From a checkpoint of a small transformer trained on Wikipedia.
Size: 8 layers, width 768, MLP 3840 tanh GELU, vocabulary 16384.
MLP neurons of a small language model. Each row is named by its layer, matrix (up: input weights) and neuron, and shows model dimensions 336-399. Each number is 50 + 12 x the weight over its row's rms, rounded and kept within 0 to 99.
After each neuron's rows, "fires in" lists the words (lower case) most often at its 100 highest values on Wikipedia text that the model never trained on.

L4.up1510:46 49 53 50 35 44 32 51 65 67 54 54 50 51 48 56 55 39 66 43 53 49 38 34 63 39 53 73 53 54 61 54 52 80 20 66 40 43 52 43 45 52 56 49 45 63 52 30 65 59 45 43 45 71 50 62 41 51 49 38 37 47 60 32
fires in: "and", "of", "to", "or", "in"

L4.up322:52 34 41 45 61 39 59 63 54 58 40 69 20 64 64 39 69 48 76 36 49 40 53 41 42 51 49 52 75 35 48 61 48 34 57 19 54 46 71 44 39 55 26 55 33 55 53 52 67 38 44 65 56 48 60 48 67 44 39 71 43 66 41 56
fires in: "first", "to", "with", "older", "started"

L4.up109:68 54 57 45 61 50 46 28 51 57 57 55 66 48 50 19 48 36 58 57 65 47 53 41 49 66 47 08 42 68 45 29 45 56 45 40 46 69 48 55 40 56 51 44 40 58 55 56 50 55 33 52 56 58 78 49 59 50 55 39 26 65 43 30
fires in: "of", "in", "to", "this"

L4.up858:52 58 28 57 49 30 39 39 57 67 44 58 38 70 53 49 52 61 46 77 33 51 54 58 78 37 52 53 32 53 28 60 41 33 34 45 30 36 58 39 39 46 58 63 45 57 43 62 24 46 45 56 59 58 42 29 43 56 73 51 44 48 49 50
fires in: "of"

L4.up900:54 44 50 47 66 36 21 31 53 49 51 26 41 52 53 36 37 41 39 65 33 43 46 37 58 72 36 45 58 54 61 58 55 59 23 48 50 55 56 54 51 51 66 50 65 38 50 57 36 42 28 74 57 59 42 47 49 57 42 42 56 65 30 53
fires in: "what", "with", "of", "in", "which", "that"

L4.up2133:54 27 53 39 66 55 45 53 42 36 64 47 64 55 40 57 41 62 61 64 47 41 32 55 53 61 20 56 43 47 43 44 66 29 40 52 36 58 53 67 39 44 53 74 66 43 41 66 43 63 47 36 65 58 40 56 37 52 53 51 48 41 48 70
fires in: "of", "in", "made", "out", "on", "at"

L4.up1544:54 54 54 31 49 46 61 88 69 43 53 49 61 41 44 37 54 31 70 62 51 56 43 36 59 52 58 44 34 28 49 56 62 45 52 64 39 38 49 44 39 59 30 72 59 43 48 39 40 53 56 31 53 52 58 56 42 52 63 60 39 50 73 65
fires in: "and", "to", "which", "on", "in"

L4.up194:69 59 25 36 62 49 53 46 62 46 65 53 48 57 44 53 38 25 38 44 49 48 62 33 44 77 42 45 37 59 15 37 68 47 60 53 45 49 55 43 47 48 29 58 51 30 43 31 39 37 48 54 36 61 70 62 74 45 51 43 47 38 46 58
fires in: "of", "the", "100", "years", "for"

L4.up3568:57 28 72 58 50 40 60 69 32 41 51 50 50 34 38 40 19 45 66 45 65 53 52 42 42 59 61 47 56 39 29 59 51 47 37 28 28 27 47 51 68 57 40 76 38 42 40 67 60 46 14 41 42 75 44 50 52 59 25 43 37 69 46 59
fires in: "born", "former", "death"

L4.up3839:40 63 45 42 66 54 38 41 30 50 48 18 46 47 40 57 64 66 34 51 41 40 53 69 30 47 63 33 34 55 41 68 32 43 42 42 64 54 67 58 51 27 45 23 71 63 52 58 36 42 20 65 46 46 46 32 53 40 39 57 39 69 60 46
fires in: "which", "as", "with", "but", "it", "who"

L4.up3561:62 54 30 46 41 53 41 55 61 58 50 39 44 64 45 55 58 44 48 49 40 55 40 35 59 72 57 75 70 53 46 65 53 40 55 60 60 52 41 22 66 41 80 42 36 52 38 42 36 71 62 48 62 43 59 48 65 44 56 67 61 64 38 41
fires in: "an", "receptor", "ccp"

L4.up3431:48 54 59 75 43 60 51 40 61 51 45 46 62 56 46 51 46 32 52 70 55 33 46 37 53 31 50 48 52 52 34 62 49 57 45 40 37 56 58 63 39 58 48 51 57 76 51 37 51 47 23 60 56 54 44 49 26 54 61 61 37 46 50 52
fires in: "on", "in", "of", "at", "from", "by"

L4.up2822:42 49 55 36 46 56 59 36 41 52 53 20 28 68 66 54 60 68 50 64 57 75 29 85 48 39 64 44 73 44 54 49 38 48 42 60 43 37 37 79 54 69 52 31 42 66 49 31 24 48 61 50 52 47 56 39 46 39 45 38 35 47 53 56
fires in: "1", "7", "0", "that", "candidate", "player"

L4.up3128:48 40 70 40 52 37 45 53 55 65 59 54 42 35 69 34 52 49 46 51 67 65 43 48 48 56 53 43 62 38 40 46 38 72 45 45 36 68 59 57 54 35 40 66 56 59 63 47 68 46 38 49 52 44 54 54 36 58 72 70 40 30 31 38
fires in: "of", "on", "to", "listed", "for"

L4.up592:42 31 42 41 27 35 58 39 49 28 41 52 52 42 18 33 46 49 42 27 60 57 45 68 67 27 42 73 66 40 56 62 60 51 47 62 54 54 88 71 59 58 45 47 56 51 51 51 49 43 62 46 60 60 60 41 43 34 27 32 53 56 60 57
fires in: "he", "they", "even", "a", "to"

L4.up2869:52 70 42 54 30 46 56 44 57 57 34 51 49 38 58 43 60 37 47 71 59 57 50 41 34 55 49 45 39 32 67 70 55 53 67 53 39 60 57 58 62 45 49 68 45 39 51 64 48 53 65 49 35 62 46 41 45 44 40 61 41 55 42 61
fires in: "of", "the", "s"

L4.up566:52 50 34 61 53 51 47 54 42 38 62 50 46 46 46 54 50 27 47 59 56 55 47 43 52 71 53 45 46 37 60 44 54 24 55 55 49 36 29 49 55 60 48 47 37 64 50 33 66 45 53 53 34 56 47 41 49 41 54 51 39 30 67 52
fires in: "as", "of", "that", "by"

L4.up3362:42 49 54 39 54 43 70 46 52 43 65 49 47 59 38 56 39 50 47 46 47 70 30 15 56 53 49 61 66 49 35 30 42 29 54 48 42 49 48 43 45 37 49 55 66 53 45 58 67 46 38 50 39 56 63 64 35 31 41 29 67 43 46 45
fires in: "of", "male", "cm"

L4.up1884:52 53 43 35 74 46 35 38 48 65 50 45 33 32 53 42 48 53 49 58 33 32 52 47 72 29 30 51 28 34 55 57 48 47 55 53 38 42 52 39 56 52 66 55 58 43 41 44 47 61 63 46 69 51 52 35 34 59 50 48 64 50 63 41
fires in: "a", "s", "an"

L4.up1191:52 53 48 40 63 46 47 57 37 59 44 51 37 67 60 59 48 44 54 53 55 53 38 48 53 24 38 63 43 47 41 52 66 63 43 62 53 61 59 56 55 56 53 64 41 44 58 36 53 58 52 56 42 55 51 47 37 49 47 67 46 52 49 57
fires in: "of", "to", "are", "wallner"

L4.up1576:43 64 31 26 76 50 39 58 50 47 41 60 74 53 57 46 58 33 48 40 56 63 40 40 63 45 43 49 55 70 54 31 44 54 66 56 54 38 63 42 56 44 46 44 27 55 63 58 57 41 53 51 59 44 32 55 45 45 52 47 46 49 45 44
fires in: "an", "high"

L4.up1765:53 47 60 40 38 43 51 59 56 48 45 71 30 72 63 55 58 62 41 58 68 48 51 51 66 31 61 55 56 34 40 45 60 58 44 48 50 62 41 28 60 41 24 63 45 54 33 39 43 64 42 54 53 71 28 50 59 39 59 43 46 54 45 60
fires in: "to", "of", "with"

L4.up2685:44 71 66 45 41 45 57 68 44 28 29 35 40 56 57 44 41 39 67 43 45 50 47 33 43 54 52 35 38 66 54 47 33 55 57 46 51 49 48 39 66 46 45 38 49 39 51 65 58 21 36 54 36 40 50 61 47 35 55 50 53 52 48 54
fires in: "of", "the", "or", "nkongsamba"

L4.up2803:57 63 43 42 60 44 28 59 61 48 51 54 30 46 33 50 61 55 61 36 22 62 49 51 53 36 39 47 70 32 63 31 47 70 53 42 45 23 69 50 54 53 54 14 59 41 53 18 41 52 20 66 55 48 57 59 58 48 67 39 57 63 40 49
fires in: "a", "s", "one", "its", "the"

L4.up1913:24 51 67 45 45 49 53 26 45 51 56 60 37 55 22 46 62 57 46 61 23 49 46 36 51 58 67 56 39 29 52 46 57 54 75 52 40 50 59 37 52 38 54 50 51 34 37 29 41 54 62 38 62 42 36 50 57 58 47 72 54 43 57 65
fires in: "to", "would", "not"

L4.up1755:39 38 18 35 32 28 43 34 61 60 60 61 37 42 38 49 39 32 50 48 52 40 54 46 46 64 45 43 70 40 45 77 54 49 43 50 65 56 74 64 64 59 77 79 55 35 47 54 58 45 59 47 41 54 32 39 65 64 59 51 62 51 47 44
fires in: "born", "of", "for", "as", "to", "after"

L4.up2831:61 49 33 27 39 63 50 52 39 55 47 35 45 61 43 34 52 32 43 40 45 69 53 48 41 48 41 62 61 55 56 48 55 31 42 68 65 69 42 69 56 47 34 54 42 43 39 45 58 32 58 20 37 47 50 76 76 40 51 41 48 46 72 69
fires in: "a", "per"

L4.up2290:33 56 43 52 26 46 61 38 48 57 44 55 51 50 71 67 78 36 44 47 36 39 51 56 52 65 48 54 85 57 43 48 63 69 54 45 58 56 55 36 45 48 56 63 57 45 46 35 24 59 58 46 45 56 35 59 45 46 57 45 63 45 32 34
fires in: "to", "in", "for", "at", "the"

L4.up3334:33 36 66 54 59 41 41 49 44 66 36 44 48 58 61 40 72 63 50 59 33 49 25 67 52 54 43 51 48 59 36 97 48 56 68 69 60 39 62 72 38 40 58 46 33 38 68 43 63 61 65 45 57 51 46 56 57 54 44 39 56 42 48 53
fires in: "of", "with", "0", "1"

L4.up919:43 63 46 46 59 41 38 48 52 52 49 66 61 63 75 42 61 44 60 53 43 70 64 59 43 35 44 44 35 53 37 34 62 43 35 47 51 63 46 46 49 34 49 38 52 35 44 60 74 33 67 55 71 40 48 60 52 67 56 47 57 50 46 54
fires in: "the", "it", "for", "teams"

L4.up3122:61 47 50 35 62 54 56 42 57 33 65 58 54 62 50 40 51 29 66 49 38 52 53 29 47 61 50 77 32 52 48 50 79 41 53 22 35 45 43 56 39 61 46 44 56 51 39 62 57 23 25 57 60 54 59 47 43 68 40 52 30 37 55 41
fires in: "of", "her", "the"

L4.up3035:35 58 39 38 39 42 48 47 46 38 62 34 41 53 62 47 58 55 52 41 41 32 59 56 48 60 62 21 31 66 56 56 48 52 37 54 59 54 54 27 65 50 44 55 70 36 30 65 47 45 60 53 39 49 34 49 62 72 38 45 42 50 56 40
fires in: "of", "the", "households"